config = dict(
    num_hidden_layers=23,
    hidden_size=192,
    num_attention_heads=3,
    num_key_value_heads=1,
    head_dim=64,
    intermediate_size=512,
    vocab_size=4096,
    hidden_act='swiglu',
    norm='rmsnorm',
    norm_place='pre',
    norm_eps=1e-05,
    positions='rope',
    rope_theta=10000.0,
    rope_fraction=1.0,
    qk_norm=True,
    attn_scale=0.125,
    bias='none',
    tie_word_embeddings=False,
    parallel_block=False,
    extras=['capped logits'],
    init='normal',
    init_std_qkv=0.0962,
    init_std_o=0.0142,
    init_std_up=0.0962,
    init_std_down=0.00868,
    optimizer='muon_variant',
    learning_rate=0.00219,
    lr_mult_down=1.5,
    beta1=0.9,
    lr_head=0.0043,
    max_grad_norm=1.0,
    warmup_steps=0,
    schedule='wsd',
    decay_fraction=0.756,
    decay_shape='linear',
    final_lr_fraction=0.1,
    batch_tokens=32768,
    max_seq_len=256,
    doc_mask=False,
    train_tokens=202900000,
    max_steps=6193,
    dataset='wikipedia_en',
)
MLP neurons of a small language model. Each row is named by its layer, matrix (gate and up: input weights) and neuron, and shows model dimensions 0-191. Each number is 500 + 25 x the weight over its row's rms, rounded and kept within 0 to 999. Numbers have three digits each. A neuron's up and down rows have the sign that makes its largest values positive.
After each neuron's rows, "fires after" lists the tokens most often just before its 100 highest values on Wikipedia text that the model never trained on.

L9.gate329:477511512544508504503494502482535543483529507479501534506524477555505492499501473496522471476467543524507477521514497492479479493567495503527516515486490496481507536515485498486554490538538493457491532536484476527506492481453505517470498488507504505510489495490533469517561529496502465462446492481516455487495544534497503463558445469506526551491493510513458563542475475452472507534496515463509510501537513514498479467470516481456473500482442495449513500515504478482531488474497514507487534503482517503523518502509493517509493523534522502475485474505489542502489480483490492533
L9.up329:476465502509536507472471486494524519480528494489509479530537504483485518539513456477449497524502502511517520546424532483485505512474493520511537532476564538513489501488506521485491488571483501516521510517469535517477528459493517482496496481535514488455465498548511493483501484493499462486512462477480459484578505483528439516468469493490534527529494479483523502512488484496474534499483500427521478497504528450503481480489497530470503493513486506490488512477489523495544508514500494514501538515494477458504506510524508531529475513445463509482500472489504524477505513505524459487
fires after: "2", "1", "iz", "ers", "p"

L12.gate10:490452510460497534514504493484494503497534536472519488482524457507504522471477497447506470505467513526517507524489472460537532503549513504469486493556496429520476504498487499490486463486510487541468512485493505513451490473484523465496554451480507494478505501524524564531504501515476503503497474534460510491477496518509463490523525475479532527519486455488520484472523522492491474497514507499545477500519536512502504489511507523530559533530465460445484524469538453506478471474479518496489507530498536467494506490479482505529531516476503526492514483522524476521498524450488539512
L12.up10:527479515462490513514494484471456489500494478487545494498462536503545505512532505507493483514508513519554466505523496523475487500525522511524481458503461450499495488526508485461552517495504470528461500511482499494527473435465530491499515490496509479542503486473510494494543481484485520526532479546462504515486480513487499476463523518541527461562492479475497466450503473515531528528502490508507538519563547515486477514557529546506518485553490519493486510470519488476472558491462540493471483475496521487466500511485511479509511507474507504529511502542502498471498520498484530494
fires after: " v", " V", "V", " Museum", " Al", " d"

L19.gate153:461494528454496509509502528519475487484487484487481504517512513515486542449457525541503485516475493491513526525467511457537492483534509544516503493494501471538479506472493489488478484479508491510486499502545455477473491532534509485509516527516483584475487485511475570542478527509507520584516521492457469511474533517486502478490554482448483487485507524521509474475508521504501445518509517542493489482525528508486496506545550529506472491503506499502504515497507496501507502502504431509503475484518427526479519512537488483522499469481522511512476529509499473501514494466515497515
L19.up153:530484499538490524480483461484509492537462534485513501523500530509581502484464481489442496520536515536522506508486461520530524495540534454523495486489461494539504571518481502505475548478508492497526473508499479505472525504468488504452480484504461510516516488494467489488469560495509516469524497532522467499470538495491490477500461522515523467539492450537525468469484498516494477562496487471536528504540487504525500511503496482475534516499475480525517521522505515502470503528454501474523502476514456516502514494486528492477521490464497522522434514520505509512492480498492514468
fires after: "4", "5", "6", "3", " |", "0"

L6.gate418:519488556521482495551526475508523516473515493454528509507520496482507471483507528517492503489457512500425503532489452510513475540481553503503481476521526466479489500501467533527531484481464490534467469471480513522487514495531521462508489511491503485458496513472489461485455477485498471486480521532506550489489510494505474500521507487538482488530489550542495494525448482524509506526515488518442530522515487542518479467554478498486537468502500460514553521520518528538507521524494501520494523524492514498455451505523499499467503507479539475537528515518469479502526511492510520472
L6.up418:496515506521495520512458470538534505539519498493480516428530551485513479524549497545500529517508486487454494471515522498532538503479500512526480452455476492477479513449440524486482461508548499499487481502533547521508508529505471487481528487470519506467500523484509496487501485501491513485472485511521507489521495540519488521509499501514506499466500500475503496522498509441405507484491518538464513528492483505492485530536506473507484490507480471504476554506536502494451468507473515482493501531518500515477542483513544484523488453481555466487503463472504490511494514476481512529
fires after: " in", " C", "In", " m", " In"

L9.gate258:592519485496497501446543515528511495528458513505451522470463498502503500514534495468518491496509494498491505493533509497544514538510486494516469530518496493521474501483511518506521496488475497491503523477479509463497468449551508538550499512520547444545480440490482505508504494473540464514512445483487497471495524492484512517538518485491522495498471484513514503489505491478482494466487543526473482474491475489488481512516504481466519492475575501523552502504428545495502523498533487505504482486477503532523486527484507548458494504487479495506490477507490502496532486462510463533
L9.up258:500542470486530520506503548446537474497465509501512506503520468480538459502496478502499529475497495465502484526478508482530470482481524497526486463491517536501520491511543497527537522499511520521465510503513466513493574509501517512509496504506497540464505489477512487574490470497508483510532526455475486467470513492469463468555493499500513461465512471465534485507473442513551511482488485462568512508448496490481505464461497513510483475521503506509521506502486498508482479504525470471496515522467505504464516559519501539507475515540484519513493506516496492500500563495504545514
fires after: " P", " r", " M", " p", " R", "| P"

L8.gate101:495505513501514535543451459501532504507485461473494450475506502439527540481501519521515452505522507492476477486491505576496467509512506475487498464547519469478512489482490479457521466512508444519505503516480477486503494491595547509534486457497520509541514502467494496477525450493445465501526482522518452509469524524484484497494464490491518530491525532513468483493503508534511526537483519472482488477481508516502481487519472475508500487487489467483469526504514472499474498504516543502549497500450469461509519506508514500527526497470515522514525496462499488496500469535505489493
L8.up101:509493533510506530471470518512481526519495487531516530520488521539516495534512493546513508504449478476505548509488521540492504505478511506542537486505525470454536525517507495545486513490492476503479515476471529492537497536552499487490497505479459530460477528464502481478469449531470526499503535446477493499472530515490494491511498425463478494510500536506475491500487519508539550509513499527463542512478466501520518502495539435531512516497490503458477518484543490551513533508521521508500522504512517482513539489497477486492513514484535529516495448478526484508497545521521498547
fires after: " ch", " V", " Ch", " v", " R", " r"

L12.gate94:494497495499484517499529481503525474448508525531492464535494452536473473496502506477528540478468483517491479507520532498483481500521498506515482438475495446527457568513485503502440509502509497535521457463467462494533514505453514498537487561517487486515528527524445511488507550506473535521497545505480523496474471476508504519505503483496460532455488489491528497476522459508513505468579472494489530514501508499525460539501456473516475469484470504497533481507486462510500480510495524529491511554478491536509504506481496506489505524523501486488463537513486507528499502514502508515
L12.up94:481490498489474500437538462481543511464492534457527502524515471502539476539481496475504518504474508537479492528436506535482479496509531529509492464488534489478482534500483511514469469493506519510521535496469470504514483470444511465511481469503502538550515495487480459479511541522509467527463493504428535500509464529502505523537528483499468478505499512451520532505479495526506468487500484480513495515469511481512493499496491485530496484510541555500497530481491458516510474527480440502511509530484471557486543503491521485511482478451459485490465495522494519509489491494537510501
fires after: " F", " A", " B", " con", " O", " | A"

L7.gate147:517520501522504457533491500511497521507495521537503480488475479493480530557503493476483467511549474503541437517480479479470493466498510530471556487474513494455471536505497508500511480469481551509476517526460510470480480495476480499463486474498544515527499518491521514501440457501528483505506473487484464529488524520522519479508518449506478502538529515499467453504505518521480484481510477482484499514488517516544538504493516487515495509505493515498460499461501502495509553529500488503509488450472496538501493517519468493500538497463452463487451518504503454451558497526557478507
L7.up147:504503498527472462522474509493541455522451517518491531472484487451482480509507485495498518480520483495505519501440498510528488496463508523548461480501508465503461517538507494520467507498465488521498514501447481474501468516523559498518496516486534488521497516502443517527480493536498479548530516534498493508538554510520502509506481483510520484495518485433560495477509485554529502466503515501503497497536538451481506480477504482516489499472549482452502542485523497490497470480526495492507501531538503515482466549467488480494460492486522547479511530480499478501513471477520550485
fires after: " R", " r", " F", "R", "==R", " of"

L15.gate332:510531525489524504476462483509512510464538548511484523474472524527511489478479433477537483537499540498490535540493484530499511518538509494552527478489527463491487502499483499491541497514457531509520496550477509536522534486508485552536521498482539502505505495496524542529509541494519535496505515492550475488547470482506439529515524517477524493565482472505464479503482518497485543502505500505479473501517510517529506510498506505513496476565461476536513526495484475476511559522516463486468502510480463506498501527528519466504496544521505480486533485499496465470529514501527520492
L15.up332:515497511544501512486503506523457482475513506506464530441519468480475493548496490474486483515498472489511467492498460556541464495508521537525465528514538486538506488519512535512525508504471516519509484477516526474532491518481537478519496470510503463479504486514485498512490515493475506469479459551519460514560467464521506503494515497510503510503508494531525515514533464495473490504543529505469459480534512474504490542539527508492481487570455475508499565545492481514507555534495504495440452512511507492516537484534513466510526526496483512484498485495505450505498480505512510532
fires after: " University of", " In", " in", " V", " Con", "In"

L13.gate353:481516477514440495516504534514523537514513525493495516503499448495463443512490479496526490502503518488525513491509478491491498471474504521465514470476496498545485517486506530521518512522501519566504525563496469464485503495466502536493471493524501462473484569468536496501485512461522455474474500466483514495476481507492498490507493550478482511481509514496503473530520449530500517503481469498448477503505507529478560495516572469499492494495503510500511487441502533481483490460498534481544500500541479490517544504467512496470504523496461533528490473444491486475451477494491496501
L13.up353:503464460474459536507501525512511526523526494481519492483487478497527483465517534513511475541453547486499529474456508496498461500455532482483468526459484507489488507513490462496493505509510471439486461496500497535471506525470476467498527512518461516465484532486508512548505456556480526503474546522485481515524493482436498491478496497471458478515500483511469476493493532474524487482497501535503523567496492474504469520509515473529504495515521517534467492483498524539453509539508482534498474486531474486555509458453476489523492530510498492496494505452491499469524507531530495495
fires after: " C", "c", " K", "as", " (C"

L17.gate140:518485486464434476489530513499516519477514490519472547528539469503496499478501486489477484459478506468526515499513498479560503512498507504498502472507488501539473500518495484505545462466491514468537482551452492463489528535513507520501534506506515476547483520476526462513519475530506495511528491510521487506477501487458488479568492503471543472512485525510497531515459482491505530517559493513556516509516513518459494500472520490498484513511435467471479527489464471543491512497511506515446518487493517522504556497510463517464491486478504466531520452513529519503519485544524480523
L17.up140:549526542492493512496523497528541529510507550461508508519464471493485507520496493497485490538502531475487478480496496554473488520526446498520507540524562531507543515499507535466521515523511485464508496525490488506496499463507515537506474491506485474543460506461515546515475455529476495508444508442537497518498481516517453533507496469503491485525523517533523533508513476489530488482481494518470526482482496456498522475484513474501500481498493498492512529525507527488488523484453543486534498489498501501550534488510535515483493491489464527468454499438468479541501533472545500517
fires after: "2", "1", " In"

L8.gate483:459508437480496509461516521522493531508531516497510502537487484503484460478534493535526479479520525534517470506460482532541489469502468485531522490464512497502511514513492495464500496508503494480560506497467527468503496470507563470508522540475519504540470478465531491529485494507512493523506494495495530486477484438527491529576523487523457497502526533492510539501481504521456513513517503490499509481518477532537491500484520445455542499482537486460529514479520520530510506523506531515506495548500510542494526512506567501509507532454467524508539477493466490504522486519502504486
L8.up483:502518513475491469470534503541499550481508526545503493537476476542505488524513541496512550495533525447484496518472471511478530483471490500529514515498527540496493490456515469500496495533478500530528490441502484510530494513479530471489545457517525449501521456480460453542536499530465531486487494457540474526490504484489536491532497515539498467484525516488480464519463482474513502504477532492478548480486543536459509507478473500535526512508519492505497530497467485528478486534477515476494509511504520490537518483534509535508519475512493498463487493464495524497464513547492476524
fires after: "2", "1"

L13.gate267:505478485533494484488498489566491504498520478498511511532504478491559490477508503512535518481513525488534469491492514520498478526515502440519483488455514483487510483533488499557506470542477514522484471484444538459466460487494485500518457484477505466495491521542512528507508480499483551480541492467475551491481546521478498501490506531499484499471535507520488512519511513570530476540530474513526493479562495502538512482521518501505539512491534521531508482561512510495502501506502510497472520509478437478497517516492477501500510533504545530539496503530547481471491506487459518531
L13.up267:515517493502499496525516488481517498488540510509451511458462505492496470525489481416497516501520513471526466489491474556511498546517516489503503494487491454528527518512542519498524474491480477493512510480490530474465508486516522528512511530516473511514472488505508433541511523511518482460525474560514533509478499532537489458495473504517486512511500449527549492504492494491517520519493501498499506516494555533536507495533520446487478548487489549517500472474506522497495514461496449491508469527494471448499487518492510477492516478559464491461493461474511463477462509509484525533
fires after: " P", " v", " G", " | P", " signed", " g"

L6.gate195:518451494498502522542538508478497542508504491473514494511516479488499518503498554486484491438506527482478504511516498522519540532502508496496483464494505503510498487477469462469529545515494497512459496498515485544521539448503507515484519511498519475525519520439516545510485530519505500501497512490484508528505484502499458423528475540497481513500476503464481472529489517510504496503480522474491504523506545451493442495499555500532471460479535526488523511536481535442484494482520522504441446491487494492512536510522505488488447531468480477495487522509534526501517496498489508565
L6.up195:550494532509521482493492501528506496479518509501507535509492471462507474527486539456476495511461482537519480510524538513519503527503472524527526523569497469485471475528526503471465493486506487460541531492481526524502569482525501494481540444519477506491538466491519494482445508479496500495439494492491520493496516515515485462443469548489495505497502483496504504490484462505493497486528490478526520496466507532497522476507509465497528445517525554493461498496493464514466467519486457472507462517523517527495490515447526525522506484483467506513487508485506533465530521516544462515
fires after: " p", " P", " | P", ", p"

L15.gate392:513492448511475461476481508522492485499480493499530536521493494522519471538493489458522486521522520504488468502505484529449494520541489489497461457501508526506515473512531480441532467445520491518559526490509473503521467516518518473525473489514486484483511505514475494562536472482500518467543443478514509451529476526482533464505466505537497520531538487520564507493478504489497500476571503492483518467508514496505461516492522481492490498483507497542467509533507507556519484469506492529518522523469476536461490476495483484521524493473481490508484501564482465497509508493496520496
L15.up392:514506456527509546479507496477509500494518490497464495485486494473506466520519502468535515521557460510527520533541482547506517556500503441473485485517498514442495466479509529494519491466504515485511499491509492490461471458511495510529522520524463520495459512495566489514493479498470469538498512509482481518488494464500496473495463467482497511476546462489496460476499478494506494501545552439488489461500510504529516498484525499524473470454498513522488468549504517516498491493530496486484469497521489467532479459467550542487536491493432501467500502517468499514502521470506529503
fires after: " B", " | ", " g", " P", " | B", " | O"

L3.gate506:488476516523483487491520504467482552450509494495521501503520497488491506481503561504503481474499502491457519536505524487496480492451465522503556476537468498491481536493524523482533497504488456430473484515533506480509489534491572504460507536514502468515512503492516483512475516512514528483507509504500544492489504525475526488525487536516499510501506487508494511549475505507543521550487513442494510462547564471513489508485527479445513486468521507494508496481485493514520485490522501546506515524485506522539516504547520462463496484441547540511517466482464511521482484498546490500
L3.up506:491500522539468486480526498475488550446522480480511519503502474510483509474509544479504498502490504523459525521480529500518493501458470500513545451527470490518481489478501511492516498489485436436538495502531511471547499522518556504463502516532477460525485543481510471534488522538509498498495500462478511501495510514486518523523484520490501499483536524517474466542476503473568524553489532487524516486533548501495516493465521471445516485501515473541525489511490526511491501519518491533501531521486485493521540479518511462464458502489499544527498460452476486492488473496521481510
fires after: "2", "1"

L8.gate212:508478500508496475482518499523529536466512489500476523508505506492506507485504471497448489487482517532484470466510482530527490483536485513477520498495480496522511527544463530555498515464537427548511439497499490500474541477510488493503494512516502505493553515543502505539493469494526508506492570499469497490502529522498522557544501533445544447478493497508481486473539480496516494502525507502508525483508525509503500490482484563485501504535527458516478522487504510514503501495478501508476479517496493418544467495509506503475505480547531514449486489519511475533484509517528538530
L8.up212:487504538488493540514534505502545500552515443463507499535468496511517501511489506526486448501473529504486489497501478537525524491481443464473480487524495495506466467538495528503507457500533530470491482493496507500495467504503481465531497435489502497519506532514525488517519527510493513486558513546514497542540500516511512459495516509496523506518460536484491523481505499487452496496513494480509473505481501481455484446496558487540543546541526495473450506457475491524471518524492508467501504512484535547492485509453470522508494507479493448488508504513508503509495475542498453471
fires after: " Mar", " A", " o", "a", ")", " F"

L3.gate70:508457452470517494491548500538509547528483526497536507483494523494459473512485477490453531468498529492503507514521505460524461495494508467507511497539474511507461542548475487488526501475522510541466459487546462512454510426489484498504506517527508485465456471489504490519533539502512496493495499505506501489489504510456484451551518510499468475520481501465522507509479509544509507517464490480525502471501521530465509464506497540497512503522511515494541513503531447492507492458499504497490510551456516481510494516527514524523510480515461546503502493477464497528559459520531487508
L3.up70:501494520499517522455509508534507498511470514478513483517474501506491500477476491502555507507548461502487505491559498481539490486494519516477513496505495490533451528512480561483500513554454517526517460471524474557494499455483507510511488443537513478505447497496534479488501500507515533489491505509549516519505462514475489477492523494495474420518476494495560465481521539514537519477502472495521487496490436510551463493465503537518504499473494485509514495477513506466512504487471538496514503525483462470524496464517496529526503482467533486482475555510534516493513478508491473495
fires after: "1", "2", " | ", "-", "."

L20.gate61:479531461475460505524500516500472520485490508495475505530502473511446480515542545532522482473481525509495535490517524492492501479521517514480508492535458516500477501525490496514470499491513467476506538532489473489489480534498493480512527532486462502511502488496504506475528502511517517482551515424524492486478512529486447515500477513562500462503526483535558563548517496491504524499494516498501530535532500523466543453535519474503551483523442480513501492487442476510505505476504490475495531506506529528465516498518554475513486528449512535517470511522480477503517485497533503513
L20.up61:484502492487479478503500498491480551519519485516486494486510515525526490490482523488570484500522499474534532494500487513483509490457503531494437498532475526491462509487479514529503496477522489493473548511446552506471489510511513541475497448500465545466520452525503535509533525507476517486523485479514473440494450533501491469500454496489459472502446534483530499498466470533529542511496541509497509442506520502491498490478498526507479517498490524435472509506498533476487491498499537489496479517478481509538516481500516554480519543470479543495469509489533497488478468489491522482
fires after: "\n\n", "1"

L7.gate106:517443500495510529473503499495486471506465479482492464450489472494533502540499524502457514523538457508494497470525521496504494511503456521476468490488497481459484526502509479450491439455500513511508502522485504471473515523496459466482523527476506473494488434513512453519501518507527479489498488492429486479499440501463494519496529509496473509531495501506526497471460481483467540499530492523491491511495502537495435464484531521506524492438498461478524521500498507507499507491521513426493479522493510492514488502503493493471506471451537496508498481507513538528502469430503475509
L7.up106:502457476473486526475517507509518503490489550524479501484503493473509508485485534459459510486492504501546498496540524499512508535504466503467478546493468476459479499492554485473528526498510520483508546492476517480457516500466451457511527521513481509511510499510509453514479463552514451487491516508481524500459492515484475499493440535483455508494522516481504522536504512483494501529493462465500487503488525532488478469493507502507499466486514499492513551515556512515493550497487454451513479525461486552517488492499462491481503503474528489496464533473505550459463485553491471526
fires after: " p", " P", " f", "hen", "rough"

L9.gate460:476458518484446494489492500499468515498495511523468478486480499537500489530474482473513518520488508535508461471511498452498547505502469469521523496517539499506509504501526472507495502485533502511527567497537520483510481514486494510481493455505496547528504479495501514519467510496487500464472476484548485501542504484511494473526491493498513489526442438464441529468530505504498514549495494596459534521453502460490494433477496503520468510490493520534495544480476508491489478490495520491502533494490523507478538490507479500503509510475454481517558528478511482505532513516534493513
L9.up460:474517524531523517528494453519501529513511509508474501498493477497496478541509493506473496462512547468463506503475527489501516470511474471502483532495523525477510504485525531484562473551530460507511483519487493529530499508529478465456500487466489539534473475500483542492512476554513457490462443484484504470533493498453504505517514519474460544504474470556507498507482493517491489462483497519487521478483526488506469466498547455476525525502489474513452487513492473512489476483492525436532503497496518495530487477497544498522504484552480533481477532460530527529501466484473496478
fires after: "uz", "j", ", A", " I", "u", " Gu"

L18.gate289:465505503533478499518529535494459490487471527466507497484507450475468530459517515498500479510534501488483493558493504512520486511521479520543459475472474480520450529519490496519436507532503487468510512459550524509491505514520475538454483509528477519498527498481507506504469487502493500495481482492443483466474481512525505483503533541466468515517516512488490506479471511441520508503502482495491497489491548533445464479527548523513510523509491482510469523426498496514517496545495479516505543469508506498527517516446525507496464492528489489490531493527480491475523513563487548500
L18.up289:491459516500511490500497494525518496506498515508489456468486511488490488477497512527485517527533459472511503440467503503445550495501504517529512508514462463472511484482524465500531536476520511530492496510482517514446538478521515541515496525527527487502518497495457493458481515551496529505520478503456491503506435481459541466494496521535534515526486513543468489512479511514462532452535509468485507496536490522483492463487461491473467480531526476507495547484464527501484465460506487456546512486481543462559528501484504475525492520519511527495490504506506485511519473472510493452
fires after: "4", "2", "1", "3", "5"

L13.gate479:471508483494475465512484516511470527539525466523499484515484486537546482512476523528496488521483486504493471501497512509505518472504499500528495507462452502495488465556460533531477460494464491542526524486489481498485461469497515472478493531486517541528516479466444520544498529517481501479496466502495508524532458510536524455489519498480475521503537485531473526463503547482508472491509456499456462486518474499522508477485481498498481561527500528501532505512440468464494529519468455489477478535476501519526499488467461511528520522457511518475471535504490515489494463517476451492
L13.up479:492486471459531494546483513556489479509485509547517533468493496497514502489498483516443482494528520530525512547533472517470494475508468477485516488530434489503552506523511483532522504498504491530527538511557450536527514488468472506535490465525484484443497485494503479541535490520494520470487573493508505493486525523503496538504514518491514466494490511514511496463532554490471492510508513504517515458492478515454492487499500533492472478477452508505491477480507537493514484469516495505472529528534510508505567484481497485548509480518513499476486506501516490508480517528496506573
fires after: " A", " d", "ie", " ", " | O", " a"

L12.gate23:447532498510569483508476461514485467487485499519522485500484525532470520520508476505490512489504450477531467546519544515501535480513519533513441507483535466506522478494496493488535484523466496524566476485475515443466526520485517535496481570477513513500500490468445489512494498484505507481463556522483509486488483524496491477498500525498485492477523452515503539498492478495494507512547495500489471490495514475555524510485524520495509553488531491449502547478480464556514465515477511470489507495492493483492498455508507524499503483508488505539487516532520487505525493516523450475
L12.up23:496464474485529518487487504476488470482470519515437505495437456496506500490522475519485460532486437506456487506546518515508473464504501534532483516538501511499537501445504480459480514482495495479528484496488522483480507530509500520515472496493497515529536528504461462515534484491476502511471545510486517488473516488514504467501501483458539515502525441500543519468484490484506496526499487448522526466523510520503496519531482512503460563506467527494519538486525495546461514473463546551484490493504514548504492472488519530463493509490460503503500471511487449519487527508512521498
fires after: " O", " o", " H", " | O", "H", " B"

L6.gate221:505482513473500505525479497468485485509464475530512511507503511526531523489522512518514511492487502505509517514555491519484517558507498500529472461588507482479512513533465485499513510500515487493488482517506525517492508473530546509573522514497490533528523489539500532486487490505488472548550491489519514487515535493493533456508500461533478490503479496521494453495483460530460498532453519500439519539505491492554503480496513489481510496497479492482515497505515521449499477478510520495514465456534535510524535505502520464440509483526550509538478466537457506516521536522511534480
L6.up221:479491454484542510493465486463498457503461465502514468510469477517544473480514470467506489477498512516482483543505514500537440519505533474518492510544509477479467474499496444511508501498500478507469507535528519427454483502560533468528487455521531559516493524520474532495481490511493523436507500515513485464480516477470518503494462488487501502499520478504514489490484480505490495475476456495466488528494516527514533496467482494554511487528531488450538495502514508456500537492506504506512510476494525501518506475502518436519517480508506471563486474517503499473477488478493507485
fires after: " V", " v", " B", "C", " cont", "°E"

L6.gate292:516497465491531471537519531526524492498501559457492466517493521536460535526524491547495507517546498497529483506482507489492515513500504506505544496495484502534464483494456482521548485498508428519515508508523477491484524489511454468423482524484470516502461521482452479509484517506540547505528496477480517541507480498532464482498489519470496491495482479493487516532464519499468516489550510481502491479455474488472485506482557540471510475527478499515528471486527497479509459544535532519488492503477505505527533456467548525523500491526500530487488507494548488512517499494472507519
L6.up292:526485494493514518489489554515500550490480503497518512498493469540511485537503475519472498473514464551476479498563523534542476506503478535481483498479522513514511516504488499489530463459501461508528505477496525523537526502475491477485517493507511488505503478457521453506496487479545481501497455462488504476516517492515512464445475500496489472509514502499477494540491526473466518495480514535517480479509463511482470512471559577467543445494486514468509520519545534503511528530548465471492460518492493518505536496519510520434512478491485508505511513486503453507457507479459496517
fires after: " Sh", " P", " p", " j", "il", " J"

L7.gate41:510494513482494475530511477526494536481509493525498502481518473539461521529494501494500471444484496502473487502527501545474506499478503528479468560536490487513483500476491493507490469486519509496467522474490513497474541522519464484491477500504499554532520512540456496517549508532510509476490445507495518497509477558471493476512492522448501523479532467541558521517499518469509483524526518520496479469493504512503469535490538518480501492500502503491493521552464518524489524490494502562498509513512594509528496509466471479522529506500460480516488560510460524459463520470513510504
L7.up41:511497480475517505505466517535491493481497471495507500519492560493502495542445506476487466531515502540535453483515513514526528485515524546502515492499504463495479544512486524459493496479499458480502502534489478489504491499502526508492514472507511505485505511544536469465524474487502505489463514507496492472480532505504521500444500479425521525533522470509509515517506459486505493475492483502447439506471518502496472462520470516442488476516543524497490510542532477476495495487487505517437465485521525480567495504483451500515545504482504533478525503507502493423465512508492529505
fires after: " p", " P", " c", " d", "-p", "th"

L7.gate454:456491475495468545453474515492463499520481502466521478511486511521479508505472500474482500484458505539496474525512494488515499535438496517519500510505474565485490475504499527503490549488525504524459518451489464539474471492526475511531519503508484499481500472464493488467502482538503516465496482508539461492491477477486479475490527505526505475484440510457480466490519470520487488518472518504491540539532509495489497514563451518485516499483536521540538531484487525491511490499497480486500490488466496501516507477448510488509534481460504445507485479527499475468497567475544514547
L7.up454:524493495488480488520516517533510519461470470481511495491503516468465442467473522492469522474448470497473512517505494526464491517455482525464459492477478474510509515459507478543512555499517455474456487461508460530474503514495521508483501451503475451459473449531514544538506470486483494452480510508487534480509506519473522456523479507518516482505510540489489498504510533506499489516479503481456456451515545509474482475495555473544504483484506513497497536519485469517498479477495480483483466526471480513498521515486494508511485544503503464507487494512484545477469492532531506543
fires after: " p", " |  | C", " c", " P", " | C", "c"

L8.gate401:495521512516536488512512464523477447503487474527511469523449511496485533444498474469499523558501504475511510552503541490510518490501534528488517510511442522474476508526501501535487496556486547410514475505462507480504499512489515460486528515529519500527463492536505525489479525493514512484504466501515534560517522473511510503536499488487478491512485483519529529492500493510500552483491499455536495488506514563506514487495478524472494485461492520476476536463502518478552528495497508510525515495516502475534523502440506506479533489487536496542506510489506487479543486508545490499
L8.up401:530514505504479550519484498502463538491496562493541468542449449520523479484533493480524524457497484499526454502452485477496524470480524546512505514530493497485523499504498502479494519473542474491510480509507503504544543463523538559492550547492533541556491517442513500498519487495497459538501503506503497511497503506475473490486508470539474490467507516505477474533464481500479529475477527518506471487501480485511508460461475470498529536497495479487504470525529443512539506515491496464469499519513484504457484513474504479481500488492455502474492453479466506495507474504495485524
fires after: "1", "2", " In", " that"

L10.gate141:457500510520497510487541501474505541499480484492495504520455478485518475493472495503527484554507521494497530500513500502487488538556493495487488530501528472458496477481491546529507517536475484518457510547464476482480526476511499513493541473547503494494510484521500535448475496515516478498524500553518478455483515500483530491466505491470501526557545502545508476508459457511509515461451508507502512474519500508511533511481453494497453502511466505475499494452491503498501489519493507463475487436500514538508523488502488443531524540521490532523518473504514471448442482501491520537
L10.up141:548533541490547539533544538521482503497483482532498538534492521527535481538482470532522466486496499503486508498509478479456455558484508491522485533535536469519529510483498478496539471485493490495461506521440491473493433491538511485452490520469465491494486489516519498519499462501485497494489523502482477533504477528508497484468488532501504466498520470496545485473521509485509574467484532507491453524519489505433542497516504504492529529551494490497511500545521525458533524482508499534467475549472532481484529499492494516528507489486494489504509500508508491489492512495507515497
fires after: " V", " v", " stat"

L6.gate148:537475495527457500557483550483467539522520486529546495488490493442488470461504551549485486499537540565495508510497497451554478521487478530490494515483466509473523505495503494483509478453499494498511544555499514502495507513493529518521530520510451509492496528494508509525516463488524526521483516490508469466557505520487543490514509536517482495499496454479492482527524496497485500514464506527469459540498496476538498509525495504503473487527531546477524510522461486478510480466535531495505495480497488507493511511498512485479488515569465515475497476495488474495524501490560520472
L6.up148:506481507481480528490557482490472501495505500531473499482465503509491518473452449448508515491526477526527488498499503481512437506458481492474472563520576475502475490504481466457529551536469519539481547537490535468497491481491531514499474504488492486513487447546494429503499498514500538486472529512490466494500481496468482479478506515516468493487462507536519491487516496525475467519496499522475501546496526491489493440519489468475515467496512513524528488544510524492498473522516499477487482473533507503523522539480496495531441483501471508493475471515477507525507512502482493511
fires after: " c", " (C", " C", "C", "inc"

L3.gate40:533451520497523512495499478506501529482507503472543500496495463486453528490504558441473493495524498520520523551505523499494498472523490474524520552494520456483528521487403511494512522534503487516522504511510497495511495486492482497516502495505501514573491535515497490471476442537503492530523529492516510508482502507488520465476537536496470493499507512470532497504495539526478511506431521484504506496482517510543525495470513517511469539510535452509468450496525524476512521508504495486492477527469542490519501489456491454454492503541478515504510472483535498498511526550484527502
L3.up40:531486517477502503486498521516536516479485560464521480475473446498473509515465554509449489477505534519529500535516548500509497501487527468511499506456508500479489509499446494527551520512502537502510511500525500475501513524488492525525478500506515524554462544511544458469477484508497499493501474497520522558469534454500495486461516520488446493469472509518506508496523556514516556508486502506515524499483502554555485495488524478467512517484500448485468486530477497458517488507468481469484489503487492528518485494434516496487486491476518476534494439492525496490494497530517506500
fires after: "),", "1", "2", ",", "."